Weights of a small transformer language model: 15 layers.
MLP neurons of a small language model. Each row is named by its layer, matrix (gate and up: input weights; down: output weights) and neuron, and shows model dimensions 112-175. Each number is 200 + 30 x the weight over its row's rms, rounded and kept within 0 to 999. A neuron's up and down rows have the sign that makes its largest values positive.
After each neuron's rows, "fires on" lists the tokens most often at its 100 highest values on Wikipedia text that the model never trained on. A number after a token or word is its count.

L5.gate432,211,193,230,155,186,232,201,240,198,175,195,229,232,221,233,206,244,212,177,218,98,223,226,203,244,187,207,203,162,245,199,236,226,187,251,234,220,206,172,190,236,219,185,254,182,222,226,191,208,155,203,204,178,193,206,179,208,159,194,140,190,186,216,220
L5.up432,201,186,208,226,266,195,243,200,209,203,220,164,197,206,233,237,220,176,210,249,193,251,193,206,176,174,210,184,196,216,224,218,194,247,173,250,208,181,201,206,249,208,155,229,229,223,252,148,168,222,206,147,193,267,200,221,198,194,220,173,195,219,189,157
L5.down432,243,213,220,189,194,192,195,190,200,206,184,202,181,208,193,188,234,186,194,173,208,159,187,193,216,196,151,176,244,239,200,139,180,197,235,201,270,126,173,168,198,242,190,188,214,207,228,163,182,167,156,192,188,176,234,159,149,227,238,169,200,238,146,168
fires on: "ar" 38, "it" 23, "ch" 15, "use" 10, "ine" 5

L10.gate364,183,169,236,241,237,193,133,182,215,152,216,205,210,199,231,207,194,267,209,218,207,173,214,226,260,229,267,181,188,138,186,131,265,237,255,209,151,234,201,214,234,231,192,175,208,202,161,207,220,201,254,185,221,175,218,159,217,209,168,241,173,174,194,210
L10.up364,165,187,207,247,177,154,222,184,214,218,203,253,221,195,176,222,229,220,217,212,197,183,224,168,159,221,185,167,155,161,232,262,240,212,258,159,146,215,221,240,204,209,228,151,218,218,166,173,195,145,225,188,178,219,157,147,206,237,177,181,208,179,223,190
L10.down364,179,180,158,232,229,234,144,241,181,214,191,136,225,190,203,162,204,213,217,237,171,171,209,212,203,189,195,227,197,190,230,187,217,249,197,159,156,186,228,249,160,229,118,236,210,181,220,217,220,212,251,140,224,200,207,217,243,217,215,229,189,204,250,233
fires on: " a" 19, " d" 15, " more" 7, " up" 6, "y" 6, "ing" 4

L6.gate111,203,214,221,205,167,199,217,173,155,159,215,245,225,185,177,223,209,226,169,210,204,196,210,257,282,112,180,149,194,176,197,214,219,197,223,186,158,211,192,198,246,192,201,200,178,197,219,199,168,237,216,173,228,208,191,190,142,160,183,211,207,206,209,210
L6.up111,183,206,201,239,221,229,224,188,216,198,206,260,195,208,173,207,192,210,172,173,232,163,199,211,202,165,183,200,260,154,193,140,196,208,192,133,153,222,191,222,230,214,242,178,259,229,186,241,185,177,199,248,236,178,191,207,206,201,210,198,233,201,217,160
L6.down111,201,251,167,240,171,143,184,205,137,169,211,181,173,242,185,140,199,222,255,226,253,223,186,204,171,231,230,248,179,218,210,177,215,163,185,154,177,206,211,178,169,201,154,244,215,208,129,199,160,225,243,233,228,205,158,183,203,199,190,198,230,236,170,202
fires on: "e" 28, "id" 16, "es" 10, "al" 10, "ed" 8, " would" 8

L3.gate85,256,251,171,261,221,211,178,173,170,162,214,173,206,239,190,175,176,221,262,235,198,202,232,159,249,218,214,177,231,240,127,208,207,215,182,204,225,163,167,219,186,226,203,191,226,208,208,206,218,190,171,176,159,193,243,186,177,227,184,246,241,223,221,200
L3.up85,184,190,184,252,141,179,158,213,191,172,228,146,201,207,184,230,163,194,245,209,164,168,170,273,221,189,230,213,242,246,248,151,218,170,202,198,200,197,201,164,202,218,155,182,232,167,230,233,225,204,202,253,165,259,273,221,226,220,183,200,213,205,209,170
L3.down85,193,229,177,245,193,238,214,184,202,181,187,211,279,235,214,186,151,221,191,210,196,218,231,232,215,159,161,193,185,241,130,190,230,183,181,244,205,163,243,225,177,261,189,179,228,178,158,229,175,218,157,174,198,227,231,246,165,253,212,202,241,247,200,178
fires on: " rele" 28, " inv" 20, " em" 20, " Ph" 17

L5.gate685,259,195,217,200,201,155,175,241,207,257,208,158,172,192,180,191,206,219,172,204,203,249,254,167,244,195,208,187,187,219,174,194,222,225,163,220,220,221,195,193,214,227,188,166,163,208,189,185,165,185,196,195,176,178,161,212,228,229,263,151,115,240,136,116
L5.up685,152,190,167,165,238,138,235,217,172,220,137,204,190,188,206,205,196,217,183,190,184,140,175,213,224,208,188,169,215,213,182,214,175,230,184,229,165,155,144,187,211,150,153,240,194,241,195,207,175,194,234,130,216,201,227,245,205,234,221,111,214,179,178,163
L5.down685,226,186,219,203,180,191,182,191,232,213,201,210,222,259,207,183,196,187,192,237,188,204,174,227,237,264,237,203,213,182,240,181,224,174,186,217,154,193,144,254,251,184,202,144,158,165,183,205,221,192,209,210,241,196,194,156,183,204,219,168,165,177,208,256
fires on: "um" 50, " of" 12, "al" 9, "o" 6, "ar" 6, "in" 4

L5.gate554,241,173,227,217,186,191,169,184,200,238,204,190,198,231,144,158,220,154,235,158,185,199,210,199,250,222,139,146,171,133,202,189,166,186,245,147,205,171,212,247,205,226,218,197,166,167,169,177,222,164,232,176,228,255,204,214,191,155,162,238,199,186,227,119
L5.up554,206,153,195,206,213,186,202,196,192,223,250,241,220,216,194,239,185,191,189,220,249,179,179,240,247,211,186,218,183,220,167,161,189,245,146,243,205,196,265,162,203,211,206,227,221,241,171,217,152,206,211,182,203,204,223,212,145,174,135,209,184,210,182,170
L5.down554,186,246,188,236,257,206,213,216,189,213,227,168,212,159,184,195,222,192,176,208,165,250,122,203,213,151,183,164,202,180,192,198,207,173,223,188,211,188,187,215,132,242,210,211,218,134,215,223,194,209,190,203,139,184,198,140,156,226,208,234,179,173,205,199
fires on: "ur" 28, "ang" 18, "arg" 9, "ay" 9, "g" 8, "ell" 5

L3.gate319,166,271,151,221,201,227,170,145,248,186,220,207,164,205,218,216,194,268,224,207,174,161,184,212,210,234,188,243,183,206,189,164,190,236,198,252,215,151,142,222,230,172,157,187,179,203,168,221,176,206,198,233,205,222,180,193,222,215,156,173,239,190,212,236
L3.up319,195,192,196,243,177,223,169,184,202,224,234,221,173,208,231,180,159,189,168,244,167,172,234,243,191,170,180,283,138,259,201,245,236,198,205,179,244,203,200,186,208,207,184,215,189,190,199,197,185,179,186,192,181,180,218,215,246,210,137,212,204,292,160,115
L3.down319,198,214,204,198,207,172,224,209,223,213,175,259,173,154,216,194,178,174,152,225,184,165,172,197,233,185,201,193,225,227,189,145,255,236,219,172,231,228,188,185,188,210,179,192,236,201,243,163,181,186,226,189,203,189,185,207,244,161,164,154,193,201,205,207
fires on: "P" 67, "p" 18

L5.gate847,220,261,189,216,171,170,196,149,182,190,195,209,250,198,211,195,216,212,158,224,271,198,205,231,247,191,181,216,176,217,178,155,188,243,217,216,191,227,243,188,185,163,138,216,145,225,189,229,150,201,192,199,223,206,224,163,204,154,201,179,186,228,205,193
L5.up847,126,226,206,192,206,237,155,190,196,195,268,219,209,220,162,233,218,183,233,174,169,203,167,228,231,189,155,175,219,171,161,152,189,244,191,171,153,164,231,169,205,194,218,172,247,173,133,217,195,243,204,198,191,159,196,177,242,159,190,224,256,207,199,177
L5.down847,177,265,205,197,181,184,159,179,205,166,189,153,215,218,207,209,201,205,168,201,263,262,198,236,197,200,169,196,169,212,211,171,179,144,213,244,208,207,199,209,174,166,197,210,157,194,179,171,178,171,161,213,255,191,204,150,159,196,128,190,199,219,244,225
fires on: "av" 25, "ograph" 12, "v" 11, "al" 9, "iv" 7, "enc" 5

L4.gate570,202,163,235,229,197,207,243,176,232,240,206,150,180,238,189,200,209,169,185,233,165,248,263,196,224,155,291,250,221,232,196,214,203,212,191,179,199,238,197,191,224,205,253,227,214,192,215,209,169,183,191,228,200,152,217,187,248,264,168,228,244,177,265,181
L4.up570,205,227,190,152,222,143,210,201,147,180,236,183,239,174,162,155,122,181,185,214,235,152,164,260,269,219,213,176,226,182,195,207,155,206,273,269,157,202,206,183,204,148,179,198,187,150,186,157,229,218,205,135,212,178,234,207,178,194,190,217,242,189,184,182
L4.down570,165,217,176,178,215,166,178,254,198,238,226,156,167,168,271,224,115,230,239,172,256,225,219,229,176,195,191,226,201,210,223,219,203,200,245,242,219,222,188,202,192,217,199,206,216,185,204,221,169,202,239,207,235,215,130,201,207,227,228,177,200,202,240,146
fires on: "ire" 20, "in" 18, "le" 12, "t" 10, "j" 9, "let" 5

L4.gate583,234,146,205,228,175,196,176,200,201,169,170,216,226,170,219,182,238,230,119,216,198,153,189,218,211,201,218,186,227,175,221,247,178,186,182,201,171,223,223,193,179,160,198,189,243,233,174,260,185,211,198,164,222,177,246,224,188,161,206,157,181,209,170,212
L4.up583,191,205,180,204,182,240,219,248,200,184,175,174,178,201,217,183,227,234,209,225,268,157,205,245,206,184,224,169,233,220,174,246,137,216,224,184,110,222,179,192,167,191,214,211,186,214,222,200,216,188,185,208,186,214,242,223,187,197,207,122,151,233,191,233
L4.down583,220,204,201,155,222,231,254,134,193,214,187,137,171,139,225,179,192,197,200,200,229,204,217,201,149,198,190,227,221,204,191,217,215,215,241,185,142,218,152,250,198,231,226,210,172,197,214,205,223,203,234,259,181,232,187,223,188,173,232,188,227,167,183,229
fires on: "3" 24, "0" 17, "9" 16, "2" 15, "5" 14, "4" 8

L2.gate644,224,172,193,211,149,268,178,242,135,224,207,179,175,191,202,220,207,212,232,168,137,239,219,207,273,234,184,205,185,206,201,156,163,142,213,156,174,223,111,157,181,255,209,185,240,179,161,194,215,184,199,225,186,191,228,225,214,176,233,207,207,214,204,201
L2.up644,177,191,231,173,135,235,191,221,143,162,193,197,210,194,184,195,187,205,186,170,226,230,253,259,233,179,230,222,156,240,207,202,149,172,192,187,178,193,130,145,213,158,235,200,248,217,199,212,228,195,214,257,194,228,212,193,206,176,208,156,248,164,235,211
L2.down644,182,195,197,174,214,206,189,178,180,221,250,176,223,233,204,217,213,177,224,226,217,187,150,234,202,178,196,219,166,218,224,180,159,210,270,198,139,213,155,210,205,195,252,241,189,196,218,173,212,199,212,148,260,141,225,189,222,209,173,144,212,157,212,153
fires on: "e" 52, " pe" 13, "te" 7, "pe" 6, " Se" 5, " Be" 5

L7.gate48,250,175,259,173,200,224,179,189,193,255,252,228,227,195,211,235,164,167,222,198,146,219,264,220,215,221,256,191,214,207,188,203,196,225,220,193,216,241,184,205,237,235,141,211,163,183,214,254,132,238,203,175,237,216,218,195,215,179,211,217,184,230,189,215
L7.up48,220,213,189,165,235,177,242,203,260,261,200,152,233,233,194,170,198,146,198,192,203,149,225,210,211,199,203,180,166,185,175,146,163,227,172,288,194,191,164,184,200,214,130,210,228,151,201,191,237,269,211,171,167,210,213,185,170,200,158,139,197,207,163,172
L7.down48,199,164,200,232,231,184,197,199,203,207,182,248,174,206,217,161,164,164,220,177,174,172,167,188,238,180,236,155,147,230,215,255,182,178,196,146,212,197,220,172,196,209,213,204,202,215,164,185,152,147,186,207,186,201,226,169,177,214,231,229,184,226,204,184
fires on: "ic" 28, "ch" 19, "in" 5

L2.gate846,242,225,138,267,178,195,125,179,164,234,193,204,223,237,224,214,181,220,130,184,226,167,184,246,164,202,203,181,224,198,257,183,229,228,182,198,211,122,168,189,172,169,170,240,241,226,236,238,203,197,186,251,152,203,204,196,183,220,150,225,247,218,203,209
L2.up846,202,233,142,225,181,224,173,195,206,241,190,194,201,183,248,218,212,190,273,232,220,173,206,207,188,163,237,152,229,229,167,205,137,216,238,152,248,154,170,183,221,234,227,200,188,243,197,223,186,194,213,267,200,225,236,237,208,206,159,237,245,182,188,175
L2.down846,189,204,203,308,217,245,177,185,222,196,159,204,248,206,196,213,152,194,229,200,201,175,146,248,177,208,182,191,212,204,162,165,207,208,167,191,209,145,212,190,173,163,191,244,250,240,183,234,214,207,200,264,242,188,192,177,204,221,184,198,232,228,184,175
fires on: " rele" 43, " inv" 20, " int" 15, " rece" 10, " qu" 9

L4.gate180,205,211,164,152,207,205,191,207,226,242,182,150,221,203,209,227,171,243,194,210,212,238,200,178,210,163,194,230,184,153,252,174,229,194,227,182,177,211,147,207,228,211,183,176,175,184,192,220,238,168,165,216,189,179,203,205,226,188,159,143,275,170,167,254
L4.up180,202,214,195,173,151,171,207,224,232,184,203,176,280,193,168,185,201,207,217,205,191,223,209,193,225,200,207,250,191,148,267,206,246,271,249,172,153,223,216,194,200,167,197,140,211,212,182,214,238,177,196,221,251,211,184,172,216,205,187,182,223,211,178,199
L4.down180,192,214,181,158,181,190,164,231,180,162,230,219,208,194,190,174,284,151,207,215,193,183,207,249,205,203,209,241,237,230,247,238,216,207,253,180,167,164,230,246,203,191,196,170,216,182,167,191,249,231,238,181,216,198,169,217,223,259,207,214,100,204,209,245
fires on: " an" 33, " a" 29, "y" 17, "in" 7

L10.gate854,196,253,234,241,206,166,202,202,210,161,139,187,235,179,210,226,150,174,148,219,199,212,176,174,145,231,218,242,200,205,195,218,187,205,190,223,198,214,227,259,199,201,161,228,188,191,250,159,97,194,172,214,200,199,216,222,195,208,210,196,212,220,231,205
L10.up854,259,226,243,228,193,209,166,233,219,165,165,168,181,217,210,203,204,179,124,225,186,237,192,160,151,201,170,145,210,198,204,221,230,216,197,217,178,223,219,236,188,195,214,187,177,190,223,168,200,188,168,209,174,270,184,207,210,206,172,179,223,214,212,210
L10.down854,217,264,204,170,186,215,195,177,255,207,210,265,170,183,192,193,197,205,225,194,183,152,203,222,165,199,200,207,184,185,209,227,200,256,206,199,218,216,211,225,156,170,196,201,225,183,178,186,230,199,203,218,190,242,178,181,202,232,177,200,163,125,168,259
fires on: "s" 19, "es" 8, "c" 8, "h" 6, "ys" 5, "hn" 5

L4.gate121,215,193,207,204,177,176,241,214,247,161,180,216,137,271,221,186,233,224,248,211,211,240,230,235,198,164,202,174,174,266,222,221,245,202,164,151,185,223,148,192,219,174,180,250,230,215,118,245,194,183,208,184,226,170,230,229,212,183,232,164,152,252,188,211
L4.up121,194,209,175,202,242,166,181,181,220,209,184,209,183,284,157,230,226,247,223,195,229,186,240,172,200,177,182,216,230,243,198,200,210,185,227,162,182,234,223,186,170,176,212,221,229,195,181,139,223,238,184,248,241,208,208,226,209,209,197,211,160,246,217,218
L4.down121,231,196,249,188,236,207,198,198,200,201,228,175,193,192,247,206,183,159,184,153,164,240,156,217,247,231,227,192,222,142,224,189,175,206,142,173,223,158,164,162,189,186,181,180,189,252,201,212,223,191,209,119,210,189,242,176,219,249,209,168,141,165,173,214
fires on: "\n" 31, "ary" 8, "ons" 6, "les" 5, "on" 5, "ind" 5

L4.gate127,248,173,191,159,189,232,129,193,164,200,170,236,214,196,239,161,204,190,187,234,188,220,171,195,256,150,160,212,224,143,180,170,162,211,183,186,188,201,129,167,187,220,128,225,203,194,127,242,177,210,243,180,197,153,316,196,220,258,186,180,176,153,205,221
L4.up127,147,165,139,228,181,205,218,184,171,180,166,183,126,182,224,174,290,247,148,129,157,250,176,189,204,194,232,127,153,217,227,214,240,186,178,147,227,171,213,216,220,192,181,211,215,195,182,199,160,201,209,179,212,235,159,258,224,187,198,208,178,168,181,229
L4.down127,203,184,175,153,140,178,204,241,188,236,238,246,178,211,167,187,230,244,234,244,208,245,192,258,160,232,153,167,209,237,168,216,195,177,207,216,200,209,189,193,234,199,188,211,229,181,231,221,239,186,189,188,154,217,160,156,185,214,131,224,212,247,142,188
fires on: "h" 24, "r" 16, "ol" 14, " =" 6

L5.gate262,204,151,233,228,200,209,167,180,163,202,217,221,173,204,197,176,234,206,235,185,226,246,205,217,215,234,261,202,163,183,210,200,239,227,229,237,186,182,214,244,214,245,162,217,192,110,234,179,286,245,212,197,234,249,217,206,173,214,183,194,217,227,162,177
L5.up262,157,175,201,207,197,170,178,230,184,146,221,190,222,209,214,218,204,181,224,191,219,170,268,203,253,218,212,222,227,169,173,228,175,259,169,213,215,201,181,221,233,216,221,175,198,231,186,240,201,132,230,165,249,194,228,202,236,236,171,220,181,221,166,173
L5.down262,192,193,165,195,254,226,236,173,147,204,189,246,180,142,219,199,198,200,162,207,209,204,175,243,190,218,202,224,213,196,206,227,181,217,200,279,168,181,208,227,207,210,159,228,205,221,233,195,199,194,177,157,245,216,152,184,210,219,235,182,156,149,189,196
fires on: "ig" 25, "g" 22, "ar" 11, "arg" 9, "J" 6

L6.gate122,209,196,188,191,166,195,213,195,204,217,220,208,154,200,215,227,232,217,215,185,223,227,236,223,179,277,307,169,180,190,213,202,220,155,214,186,205,212,187,215,205,165,180,235,156,214,222,207,223,164,166,177,231,214,201,203,197,195,219,213,234,177,276,165
L6.up122,252,163,259,171,191,201,145,178,249,215,232,170,245,176,184,241,216,192,178,240,217,210,228,200,217,250,215,207,209,250,179,189,190,210,215,235,202,141,163,173,176,193,240,237,247,180,215,161,184,155,195,225,126,160,174,182,195,211,229,173,194,179,196,220
L6.down122,220,169,146,140,244,232,227,205,215,186,234,166,214,201,195,238,161,199,229,220,258,186,265,202,195,188,240,230,177,235,258,271,235,217,175,167,214,228,164,212,194,186,219,224,211,184,189,199,211,261,225,186,198,134,88,206,197,209,170,207,190,186,182,177
fires on: "," 95, " that" 4

L10.gate823,213,150,200,245,189,232,174,240,247,171,202,230,172,267,188,197,237,211,265,189,169,203,236,181,195,199,231,203,203,178,226,169,194,230,223,212,201,175,186,229,219,180,213,175,208,233,183,192,232,247,186,168,253,198,196,181,176,195,209,175,180,182,240,211
L10.up823,177,225,227,214,169,179,156,199,241,210,174,234,154,185,198,226,211,218,172,192,203,209,152,142,201,258,223,178,170,250,236,246,209,233,235,199,197,166,166,173,233,149,227,253,157,230,209,171,180,184,218,222,185,126,164,190,163,160,208,199,213,202,201,218
L10.down823,171,236,194,189,214,127,244,229,223,195,209,174,231,148,207,208,221,202,190,202,148,201,188,245,193,96,182,192,255,213,209,235,179,174,196,181,184,241,201,214,157,224,164,193,282,188,221,175,170,233,191,206,197,154,203,231,224,209,279,157,202,184,244,162
fires on: "," 29, "o" 13, " she" 8, "u" 4, " York" 4

L5.gate860,223,215,166,206,230,213,146,179,239,198,191,236,208,207,174,190,177,187,236,218,219,258,188,239,151,173,198,190,205,240,206,217,163,197,241,222,227,172,195,188,205,206,160,197,184,197,215,186,176,143,150,214,220,231,251,190,185,138,215,177,245,180,209,220
L5.up860,215,259,226,241,201,199,166,219,189,205,221,230,269,195,167,180,167,236,243,277,229,229,207,251,254,250,182,206,199,251,175,186,179,141,206,195,150,176,213,244,193,237,191,188,207,249,174,174,208,171,177,211,211,180,199,251,201,229,233,179,241,163,190,190
L5.down860,189,194,169,156,188,117,254,194,187,204,159,186,173,191,176,239,221,224,190,170,153,189,179,210,193,195,157,220,168,222,240,209,248,227,229,192,190,213,218,156,200,229,116,218,221,225,160,223,253,164,220,152,248,220,192,163,223,167,207,226,211,223,257,170
fires on: "d" 15, " Cl" 14, "ed" 13, "ing" 7, "ad" 7, "v" 5

L3.gate608,207,206,188,197,203,181,177,191,202,185,206,172,215,199,224,218,206,181,222,203,188,218,203,260,185,235,173,183,215,195,204,198,181,212,207,201,234,202,247,151,247,155,252,143,198,158,243,199,239,183,181,171,147,228,206,171,184,170,165,241,208,211,160,183
L3.up608,194,218,136,156,244,187,214,241,216,116,194,202,224,208,231,154,220,225,220,142,231,240,256,260,145,223,214,181,237,156,203,152,131,210,220,206,228,193,213,182,242,253,240,191,126,227,257,159,194,183,193,187,215,209,159,199,206,183,168,233,221,161,200,204
L3.down608,215,181,206,230,178,162,215,170,136,213,204,162,217,228,237,248,169,126,157,236,168,154,200,131,213,148,204,185,166,185,193,211,270,226,220,185,233,185,146,133,169,175,168,207,191,178,125,194,221,206,186,220,211,229,211,202,239,190,146,190,127,252,161,250
fires on: "s" 22, "r" 9, "ris" 8, "ited" 8, " time" 5, "ard" 4

L7.gate830,207,185,260,260,269,116,138,201,232,177,181,212,194,185,236,199,172,210,219,228,179,231,183,155,238,184,196,207,217,255,209,232,180,197,253,207,220,176,172,241,215,159,167,242,179,204,203,217,140,172,165,229,170,206,224,209,183,173,189,188,219,255,205,216
L7.up830,233,186,252,250,172,177,190,221,215,181,219,205,196,260,201,166,217,196,214,223,202,189,227,179,208,204,189,190,181,249,209,207,232,168,185,205,228,184,243,239,190,283,234,197,169,174,228,191,240,210,182,210,126,200,196,198,209,195,248,288,184,174,163,207
L7.down830,258,207,206,184,232,175,209,161,199,190,233,192,193,179,202,213,238,228,189,239,210,222,227,206,174,221,164,228,187,208,142,205,233,228,179,229,205,202,212,183,218,201,176,229,190,195,253,224,224,141,212,201,245,210,197,217,202,204,194,160,164,247,192,228
fires on: "es" 18, "s" 16, "ad" 11, " lead" 10, "ed" 9, "ys" 5

L7.gate586,206,207,232,196,167,201,215,221,209,139,226,186,228,201,241,184,193,189,182,256,204,215,186,251,223,273,253,208,222,279,223,225,226,219,212,218,198,228,230,180,197,164,211,184,229,235,220,170,219,150,154,163,178,173,154,214,232,236,180,226,197,205,169,131
L7.up586,188,210,227,230,215,194,196,204,246,157,222,240,235,198,235,185,170,209,199,217,246,252,211,177,172,235,200,187,196,229,161,174,207,230,265,212,203,191,229,215,184,230,161,231,270,237,214,146,217,124,201,189,166,154,165,214,253,216,239,209,192,203,143,182
L7.down586,194,202,170,219,227,254,240,211,243,203,214,210,144,182,173,170,184,236,206,206,216,200,258,173,216,221,192,197,194,232,148,223,254,197,190,154,224,207,218,233,210,243,184,188,215,181,186,189,187,230,188,169,183,162,251,191,188,173,255,204,176,198,167,256
fires on: "," 46, " so" 34, " where" 12

L3.gate750,219,162,181,210,142,206,167,214,231,203,144,190,201,209,227,234,238,253,169,174,215,166,149,223,276,161,213,178,252,181,212,246,163,174,168,224,188,198,213,159,183,210,169,184,150,185,195,241,211,199,200,190,231,240,179,153,165,241,172,202,235,209,228,199
L3.up750,208,235,199,182,196,220,146,266,168,185,171,129,157,200,239,266,174,162,254,186,220,199,190,214,211,235,221,194,229,159,259,214,172,166,248,153,161,209,254,216,211,175,209,187,169,198,199,219,198,175,183,209,219,255,240,212,234,187,175,172,192,191,247,145
L3.down750,175,146,160,199,206,244,224,269,190,243,188,217,241,197,227,201,222,167,167,176,232,220,185,184,240,215,205,175,216,178,239,215,192,181,204,167,219,184,189,147,214,179,210,159,186,199,149,171,206,206,198,236,215,219,174,192,197,229,250,211,189,249,214,235
fires on: " 194" 23, "6" 12, "4" 11, "2" 11, "9" 10, " 196" 9

L2.gate171,179,268,196,152,180,227,174,202,183,183,202,183,210,208,176,234,210,233,212,217,145,214,180,241,210,225,251,224,202,221,187,199,214,221,177,105,196,175,260,221,217,215,214,263,184,244,181,215,186,176,207,176,211,191,212,245,226,141,183,193,203,214,254,230
L2.up171,205,202,181,134,214,207,195,173,154,180,133,211,198,157,211,227,195,218,200,144,203,231,203,188,188,210,180,210,209,252,153,209,193,232,206,158,193,144,253,150,170,215,245,194,239,195,205,189,227,161,205,177,167,216,172,192,159,152,192,207,166,162,191,243
L2.down171,185,145,216,226,154,151,198,222,230,162,163,198,215,234,262,227,162,211,181,186,181,247,202,187,224,225,216,225,172,146,197,218,191,181,198,186,233,216,190,228,192,186,198,183,197,157,124,141,227,207,176,200,141,257,164,174,143,209,183,232,241,199,180,190
fires on: "." 62, "\n" 10, " also" 9, "an" 4

L6.gate820,187,176,203,208,168,218,250,244,190,184,217,165,249,248,154,193,195,199,173,203,249,228,185,208,187,164,215,185,176,195,154,164,245,214,218,237,215,193,148,244,174,140,166,197,148,226,184,204,232,208,222,162,180,197,251,215,177,202,179,248,174,231,253,150
L6.up820,165,170,152,177,165,203,241,238,176,218,190,262,177,223,184,200,242,257,216,197,136,172,179,218,197,175,186,194,237,166,175,175,222,216,246,235,231,195,169,166,158,192,213,208,220,179,190,170,183,241,155,181,195,159,263,190,240,185,192,181,150,209,217,146
L6.down820,238,179,168,217,178,167,262,213,162,267,234,138,225,229,191,212,187,214,238,240,229,206,200,214,224,229,173,218,260,203,242,190,224,206,185,219,250,184,217,177,189,259,173,163,200,224,123,164,165,213,202,246,182,248,193,191,169,164,205,179,209,224,178,220
fires on: " years" 18, "ic" 17, "in" 8, "us" 8, "ric" 7

L5.gate122,207,193,214,202,203,226,251,191,175,216,178,175,169,191,176,203,168,202,165,152,187,223,161,211,265,234,209,212,186,150,164,206,163,193,205,192,217,167,180,192,179,152,193,176,192,143,212,248,214,160,231,221,234,211,200,223,154,206,183,160,191,169,254,220
L5.up122,194,173,247,178,204,210,201,226,126,158,209,190,178,219,257,166,212,211,197,214,205,256,185,205,236,232,199,170,196,227,255,198,197,212,162,217,153,213,127,160,219,178,181,273,162,196,230,195,227,158,201,199,272,202,191,159,202,186,188,152,252,223,264,164
L5.down122,162,168,205,226,142,251,212,193,173,224,153,208,187,196,159,206,210,149,225,209,197,206,224,214,212,258,163,187,180,200,237,193,208,243,165,207,146,158,205,204,200,233,245,178,217,225,195,240,214,182,227,178,234,203,211,225,192,153,210,172,229,207,189,194
fires on: "te" 27, "e" 25, "er" 13, "se" 11, " de" 6, " De" 5

L3.gate115,234,200,226,206,211,224,174,206,132,212,195,205,183,141,194,198,221,218,246,184,203,164,222,181,215,176,239,169,178,234,186,186,153,163,169,208,188,233,179,197,256,179,225,205,241,210,189,226,184,200,246,169,227,222,173,254,166,201,179,136,186,221,223,229
L3.up115,170,213,191,211,226,229,233,211,178,138,191,186,223,209,181,254,194,228,217,183,213,176,184,237,225,169,189,200,225,238,208,227,165,216,184,175,254,246,181,170,208,188,212,209,206,232,249,217,259,198,230,217,244,187,252,206,160,184,209,184,213,188,213,229
L3.down115,248,224,196,216,170,172,188,267,184,198,227,179,234,193,220,220,194,188,181,207,187,211,196,227,243,201,185,199,178,252,200,199,210,189,240,209,154,165,191,228,255,205,153,198,162,222,206,201,202,187,188,212,225,154,213,221,209,215,184,258,198,234,216,226
fires on: "ation" 12, "e" 11, "te" 10, "ate" 7, "ig" 7, "ann" 7

L4.gate550,268,169,218,235,200,265,220,207,156,212,192,196,226,205,212,136,244,194,245,189,183,196,200,135,205,213,179,216,238,182,221,225,176,189,167,194,220,169,208,160,207,181,254,190,183,197,203,153,211,197,183,187,183,176,215,194,257,198,180,221,243,213,232,134
L4.up550,217,145,205,196,214,144,182,223,213,193,230,209,218,197,180,196,183,182,138,179,210,223,256,184,227,193,192,227,160,184,198,231,144,153,193,142,211,185,210,169,191,180,182,199,164,184,205,173,196,240,231,244,154,198,216,170,247,150,238,220,198,212,186,220
L4.down550,189,198,182,177,249,165,190,162,220,226,157,210,203,151,190,158,179,157,233,262,244,166,215,181,204,201,163,227,197,138,192,192,223,231,155,213,219,197,192,169,216,226,224,267,218,185,220,192,160,218,228,186,148,253,214,177,207,189,164,159,253,184,274,145
fires on: "ash" 20, "_" 17, " Q" 14, "ab" 10, "ions" 5, "+" 5

L4.gate774,199,231,226,266,168,256,164,168,225,241,178,226,197,131,193,206,177,186,188,201,175,177,193,258,219,218,250,178,171,232,176,194,236,179,212,190,237,187,151,168,206,189,223,192,221,176,208,172,171,201,203,180,152,224,194,218,243,193,128,178,191,184,203,218
L4.up774,207,237,205,254,153,248,175,177,246,271,199,210,226,184,194,174,190,228,202,176,191,142,170,250,223,186,256,170,215,241,187,195,244,159,180,158,195,184,177,192,202,182,210,195,221,178,184,181,192,196,192,164,178,195,161,216,251,179,137,196,211,152,187,188
L4.down774,123,217,213,192,249,176,177,198,226,182,167,265,174,221,193,200,223,221,183,237,159,210,189,198,162,223,144,226,230,265,211,146,231,241,188,221,194,212,212,210,202,194,232,152,219,235,240,169,208,157,217,205,208,240,229,215,196,203,211,191,256,201,142,212
fires on: "P" 24, "p" 23, "\\" 23, "ong" 6, " inv" 6, "on" 5

L3.gate220,192,209,187,174,180,209,226,197,169,171,217,196,239,192,149,202,168,169,225,218,196,142,213,227,255,191,217,197,261,216,171,242,193,184,198,156,166,188,159,165,232,191,214,189,213,217,160,181,212,203,218,197,224,201,228,175,127,195,238,170,183,186,205,225
L3.up220,190,217,200,172,187,187,215,219,168,205,230,239,172,194,185,192,227,132,181,158,226,139,160,227,259,172,225,191,255,219,188,240,236,149,192,179,148,204,183,203,237,179,222,198,210,248,208,239,213,220,245,211,240,217,264,204,177,159,221,176,224,193,216,204
L3.down220,166,195,215,190,158,160,145,179,199,212,145,177,219,165,189,213,238,233,216,137,217,242,232,185,171,224,180,259,205,157,180,173,204,200,192,180,186,229,232,209,257,239,202,253,249,209,207,201,200,237,159,156,212,172,160,214,232,197,225,201,189,152,203,225
fires on: "id" 22, "res" 17, "es" 11, "ors" 8, "ect" 8